Weights of a small GPT-style language model, trained from scratch on English Wikipedia.
Architecture: RMSNorm before each block, rotary positions, no biases in attention or MLP.
MLP neurons of a small language model. Each row is named by its layer, matrix (gate and up: input weights) and neuron, and shows model dimensions 0-95. Each number is 128 + 24 x the weight over its row's rms, rounded and kept within 0 to 255. A neuron's up and down rows have the sign that makes its largest values positive.
Before each neuron's rows, "fires after" lists the tokens most often just before its 100 highest values on Wikipedia text that the model never trained on. A number after a token or word is its count.

fires after: " in" 28, " In" 14, " the" 10, "In" 4, " under" 4
L2.gate1520 [ 93 153 147 117 142 159 150 117 114 192 157 137 114 127 137 134 138  95 162 152 140 131 120 110 147 175  95 128 199 122 119 113 106 140 122 121 146 111 132 178 175 111 118 107 130  85 140 139 144 111 119  89 130 139 176 165 107  96 166 137 163 133 137 132 175  92 131 151 159 158 103  85 116 114 138 162 117 159 131 147 112 153 168 127 107 145 143 139  88 146 129 128  88 109  84 135]
L2.up1520 [137 142 115 111 103 104  88 127 123 139 140 109 140 168 172  47 157 162 127 144  93 118 130 132 109 146 178  70 127 176 122 156 107 125 118 148 148 139 125 157 114 152 135 170 129 142 148 145  90 158 129  77  91 139 147 103 134 137 160 115  98 108 156 105 149 116 127  86 128 133 115 122 133 131 127  85  93 106 138 155 125 146 107  79 110  96 127 148 142 105  97 136 109 102 123 131]

fires after: " was" 23, " served" 11, " used" 6, " is" 5, "(s" 5
L2.gate610 [139  98 160 115 158 169 156 129 153  93 126 163 145 163 128 131 197 193 107 121 135  84 145  98  72 106 161 155 161 153 138 143 136  76 124 103 140 140  97 138 117  97 142 170 143 137  77  99  95 127  98 140 118 134 144 145 146 129 118 145 114 164 116 108 133 100 159 123 105 145 113 159 127 137 103 144 130 124 136 149  87 145 110 116 141 153  93  99 147 165 144 135  74 119 171  78]
L2.up610 [140  84 136  94 132  74 132 158 108 105 113 105 150 117 179 154 107 116 126 120  92 130 125 156 100  97 138 109 130 144 130 152 175 108 149 107 150  75 153 102  63  91 131 122 131  84 119 127 156 184 124 104 129 129 134 155 110 160 109 187 105 133  91 133  64 132 121  67  93 144 107 132 132 108 129 120 167 156 169 113 127 121 141 139 123 107 121 137 170 152 133 180  91 119 138  96]

fires after: " is" 16, " was" 11, " were" 10, " are" 8, " in" 5, " Is" 5
L2.gate12 [123 106 162 139 148 120 174 141 142  75 151 129 143 144 112 111 139 132 113 135 162 101 120 135 159 110 121 181 139 103 141 128  98 137 145 101 129 112 164 141 135  92  72 102 151 105 139  81 155 118 104 163 128 138  83 131 138 146 112 145 139  70 156 150 148 134 137 155 101  97 105  94 112 154 143 139 158 150 140 121 131 138  90 129 149 123 136 101 107 107 131 161 150  94 102 157]
L2.up12 [102  83 151 116 178 135 148  74 148 116 105 117 150 142 118 100 113  93 117 127 131 103 166 125 131 116 137 110 143 123  94 146  84 159 146 145 140 177 107 145 164  85 171 152 144 150 151 168 121 150 150 142 122 138  62 152 116 142 108 128 142  84  97 160 146 142 190  99 124 134 137 120 141 158 172  91 107 117 175 153 163 162 112 150 121 155 137 137 140 129  99 153 115 133 139 129]

fires after: "," 26, " Los" 14, " in" 10, " United" 7
L2.gate1068 [143 173 137 126 132 124 122 153 144 140 112 159 155 102 128 174  87 159 123 113  96 125 131 134 151 142  85 116 105 124 143 166 170 114 122 164 139 162 162 139 115 177 109 152 142 164 117 138  90 136  96 175  65 118 131 146 107 142 170 145 174 107 161 147 120 100 116 156 107  82 125 164 113 151 125  82 113 152 143  93  98 142 116 155 112 125 131 129 118 111 140 112 136 127 134 142]
L2.up1068 [102  91 152  97  89 121 107 128 141 116 161 146 120  97 111 160 136 133 128 110 140 129 130 170 158 163 113  96 112 157 129 118 171 112 154 142 140  76 133  92  65 112 104 114 110 156 123 136 140 118  93 134 117 128 141 129 122 160 112 154  82 117  98 129  96 115 107 130 132  77 112 160 184 103 130 122 118 142 156 160 121 140 124 130 120 101 153 121 110 132 117 125 107  75  92 159]

fires after: " were" 22, " was" 21, " are" 4, " is" 4
L2.gate1270 [ 94 156 150 147 181 121 140 166 113  93 124 120  64  91  83  86 117 151 131 122 157 122 110 155 159 150 145 120 131 163 131 140 129 172  94 126  64 138 173 150 108 152  85 138 121  88 112 126 106 114 108 147 137 119 125 142 160 107 114 138 164 116 152 134  97 137 145 127 147 151 108 161 120 131 186  94 107 100 177 140 192 118  85 141 130 104 145 133 167 173 126 136 168 136 127 118]
L2.up1270 [119 129 145 157 176 143  98 153 128  89 103 134  87 162 124 157 106 113 150 133 173 134 149 151 134 115 133 113 143 119 136 137 139 156 121 128  77 129 134 137 157 123 126 107 160  99 112 111 169 174 165 166 124 101 131 111 139 115 149 158 138  96 144 130 100 154 121 101 141 109 147 143 140 126 135  99 139 145 163 124 155  91  97 132 116 131 146 120 138 142 144 128 109 127 127 128]

fires after: " as" 25, " was" 22, " he" 5
L2.gate913 [100 112 159 141  94 112 126 178  93  93 121 141 132 104 124 129 122 172 139 194 161 164 125 162 149 141 149 131 152 139 134 108 132 138 163 114 128 125 135  81 136 151 105  99 130 116 116 129  99 151 119 159 129 153 128 115  94 136 127 136 149 135 115 124 120  96 115 143 148 128 125 131 151 118  97 128 165 147 154 220 130  86 133 131 139 171 145 140 119 137 117 153 146 111  94  89]
L2.up913 [107 134 115 167 119 113 117  88 150 124 112 150  81 114 120  90 126  74 119 159 145 144 126 121 156 166 142 152 139 111 177  92 158  89 127 125 149 152 164 149 162 108 142 140 151 108 104 143 155 109 121 111  69 124 144 101 149 123 120 102 155 129 124 118 111 145 120 108 115 101 150 141 164 130 120 113 138 121 139 110 152 127 100 151 100 118  79 106 153 148 150 125 121 167 161 145]

fires after: " |" 26, " In" 9, "In" 7, " Ref" 4, " Apps" 4
L2.gate93 [144 158 184 141 148 151 141 135 131 135 126 134 134 108 122 121 195 114  90 117  79 113 125 119 138 128 125 116 123 105 147 136 158 106 128 107 104 113 132 159 158 140 140 132 124 104 149 105 144 115 122 133 116 126 127 165  82 125 127  96  92 138  88 114 134 105 104 140 125 148 131 154 128 110 157 141 121 103 156 159 142 153 107 110 115 138 141 155 127 146 116 164 122  99  69 148]
L2.up93 [ 77 157  94 136 155  96 125 177 158 117 119 103 128 116 139 150 126 129 112 171 103 132 136 168 107 139 153  50  96 160 144 144  79 116 134  80 108 147 123 121 124 122 122  81 179 122 141 149 128 117 128 164 162 167 138 134 109  96 140 129 120 130 127 113 135 188  86 135 126 173 131 120 136 126 132 131 123 150 125 143 140 106  94 160 162  94 152 152 124 143 122 184 115 138 118  89]

fires after: " in" 23, " In" 15, "In" 13, "," 9, "2" 5
L2.gate1886 [137 176 149 140 148 144 139 122 133 143 139 128 128 108 146 139 108 142 115 128 112 147 149 129 130  97 105  87 120  63 139 103 156 133 145 116 135 142 157  96 154 164 107 141 120  99  86 128 124  88 116 114 103 126 118 113 135 125 140  64 174 128 137  85 145 154 153 126 130 121  80 131 147 121 127 115 137 141 102 129  87 172 132 165 113 163 129 127 104 115 126 126 130 110 146 161]
L2.up1886 [138  97 106 160 104 116 148 143 166  77 138 173 193  73  92 127 126 101 112 150 135 128 144 166 116 170 142 106 114 108 125 122 115 111 131 129 131  89 135 141 147 113 168 121 108 118 132 141 120 142 162  75  90 121  97 184 104 129  87  91 103 111 122 105 121 105 107 157 130 147 144 102 147 117 129 136  97 118 112 158 135 138 164 101 105  82 145 118 113 117 119 153 114 180 145 183]

fires after: " a" 33, " is" 5, " av" 5, " l" 4, " was" 4
L2.gate27 [ 98 123 159 152 137 124 132 129 134 105 141 140 150 144 126 146  67 142 136 130 176 189 160 114 103 139 132 126 124 144 155 152 102 197 163 121 106 141 122 154 127 114  82 133 151 105  93 125 103 162 121 122 146  84 104 121  96 114 136 117 131 118 155  96 113 128 128 121 124 110 152 132 124 125 142 133 105 100 118 107 117 125 118 184  77 165 123 150 120 155 154  89 103 116 123 108]
L2.up27 [133 115 101 145 100 127  98 169 150 132  95 105 148 143 161 119 156 108 149  85 134 182 184 148 147 124 124 143 150 108 153  94 130 144 129 101 157 129 124 120 164 109 132  89 127 116 179 131 125 123 125 149 129  90 120 115  98 128 116 125 152 127 104  98 123  98 148 125  68 108 170  86 113 123 152  61 124 149  80 103 153 128 130 137 161 138 154 138 141 128 139 111  85 154 129  81]

fires after: " was" 25, " c" 15, " were" 7, "c" 4
L2.gate1902 [139 172 116 153 182 142 155 126 106 116 148 140 156 150 125 143 156 150 138 136 103 126 152 107 175 121 115 129 112 129 132 146 122 168 121 113 121 118  77 127 124 105 103 150 157  93 115  79 134 105 104 145 113 147 108 109 123 114 145 142 123 140 136 136 123 135 133 107 129 157 155 107 151  98 158 128 166 117 173 121 153 142  93 144 158  98 111 118 163 136 172 109 122 123 101 115]
L2.up1902 [149 124 150  99 100 141 134  96 157  92  99 153 137 169 142 110 112 138 123 132 150 114 133 158 127 130 145 139 118 168 149 127 132 163 145  77 156 152  95 151  87 117 122 115 111 161  91  97 110 153 152 169 103 107 158 115 130 123 140 207 144 104 143 161 121 136 145 136 106 122 144  89 153 116 137 113 142 129 150 116  90 125 124 156 135 169 111 132 130 140 121  96 103 109 127 138]

fires after: " " 71, " (" 19, " |" 6
L2.gate1716 [143 148 150 152 159 140  92 144 136  90 166 144 142 104 140 138 171 150  92 119 126 172 164 134 152 163 164 128 181 104 152 127 107  84 136 164 106 119 142 108 144 111 120 109 118 151 136 129 145 164 106 133 116 113 141 136  96 128 132 155  87 122  83 120 115  81 120 118 121 158 101 121 155 105 114 103 149 151 118 169 128 115 127 129 133 127 126 142 130 133 142 180 143  98 136 166]
L2.up1716 [129 136 144 149 134 127 111 132 138  74 148 157 110 126 104  90 126 139 143 132 124 138 136 137 172 144 157 138 143 135 139 119 154 116 122 137 121 133 167 130 131 123 146  96 155 143 125 141 147 177 133 127 134 119 130 111 121  97 142 129 115 112  96  87 101 117 111 134 135 155 118 132 141 130 118 114 167 146 139 127 136 100 113 120 142 104 105 134 100  98 139 152 120 119  73 148]

fires after: " was" 21, " went" 9, " an" 8, " is" 8, "A" 7, " a" 7
L2.gate273 [100 172 176 125 122 164 114 172 163 136  94 143 117 159  79 108 120 139 101 116 114  95 129  71 158 134 107 118 140 105 129 196 105 156 134 134 145 109 102 116 128 114 109 129 175 154 103 178 125  91 104 111 148 128 114 135 115 124 129 129 124 109  74 163 115 147 127 120 103 142 169 132 120 139 129 143 169 138 127 137 111 147 116 150 169 105 121 148 161  86 128 165 109 122 139 127]
L2.up273 [164  97 140 116 134 158 134 158 141 100 108 141 138  83 139 109 155 118 160 109 110 197 103 149  94 117 130 121 165 162 100 126 102 160 103 136 152 125 115 124 148 117 111 138 134 136 148 116 142 122 148 136 113 138 100 134 158 123 118  75 102 140 108 132 130 161 141 140 158  98 132 149 116 128 146  85  83 116 173  92 153 142 142 125 147 119 111  99 138 178  91 100 168 136 138 127]

fires after: " was" 19, " is" 10, " first" 8, " were" 6, " a" 5, " as" 4
L2.gate175 [123 100 203 145 139 156 101 132 175  83 141 143 165 127 126 125 128 149 119 154 142 112 123 144 116 116 140 170 111 100 135 150 117 150 167 108 142 131 129 130 103 113 146 112 159 175  92 114 135 114 136 149 105 131 118 112 148 129 102 122 159 118 159 153 108 143 134 168  96 134 137  68 125 133 134 110 155 127 144 110 115 150 138 124 100 106  87 102 155 136 155 138 101 110 122  87]
L2.up175 [158 121 175 119  96 140 149 113 107 110 165 140 147 159 136 131 107 122 110 162 158 177 112 145 142  80 173 125 119 118 149  94 120 173 109 124 135 120 103  99 137 140 147 127 113 136 139 143 114 131 152 146 163 148  97 146 115 132 100 152 130 119 106 121 168 133 207 133 137 127 142 116 144  98 120 120 142 133 104 114 137  98 133 182  78 122 117 137 171 159 122 117 127 127 125  90]

fires after: " |" 39, " –" 10, " \"" 9, "\n" 7, " (" 5, ":" 4
L2.gate619 [115 120 132 119 168 102  74 146 194  93 136 145 112 109 131  74 103 134 151 119 101 105 130  87 130 135 116 105 141 135 135 137 144 151 126 105 129  81 150 141 123 122 133 128 115 145 176 144 157 127 116 103 134 169  99 165 161 148 132 127 151 105 104 142 141 104 111 131  86 135 109 133 115 123 137 125 119 141 168 121 144 112 150 124 177 119 121 129 148 115 153 133 139  75 142 140]
L2.up619 [ 64 139 114 136 117 149 124 150 140 117 179 180  99 115 124 107 153 110 137 124 103 115 170 143 134 111 143 120 135 138 109 164 113  89 137 161  85 108 112 137 135 136 141  95 122 174 147  94 103 151 122 142 134 122 105 158 153 150 144 109 126 112 121 126 107 115 123 107 132 124 134 123 147  87 140 137 144 104  97 107 134 117  78 137 133 113  98 102 118 114 128 132  99 108  60 168]

fires after: " was" 34, " is" 18, " were" 14, " be" 11, " been" 7, " are" 5
L2.gate391 [146 135 163 132 147 158 143 151 110  71 139 177 143 133 125 120 103 121 127 132 123 157 147 158 143  95 142 107 143 141 174 104  90 155 157 122 124  90 142 116 128 128 126 119  80 145 100  60 129 117 129 146 114 115 100 124 113 133 122 135 148 140 113 108 105 146 152 109 111 109 106 142 141 126 192 127 107 142 184 129 161  85 111 101 200  81 103 153 143 130 146 100 135 134  66 145]
L2.up391 [123 127 132 139 151 143 135 108 177 144 140 141 146 113 155 117 138  90 138 141 137 141 163 145  91  83 129 112 124 100 150 107 133 127 106 121  94 112 128 113 169 152 161  88 156 112 125 113 129  93 123 126 143 147  90 111 126 119 124  95 154 136 120 139 114  90 130 109 153  98 128 131 147  64 104 104 119 162 125 137 143 130 112 106 148 157 160  93 145 147 158 142  84 137 103 133]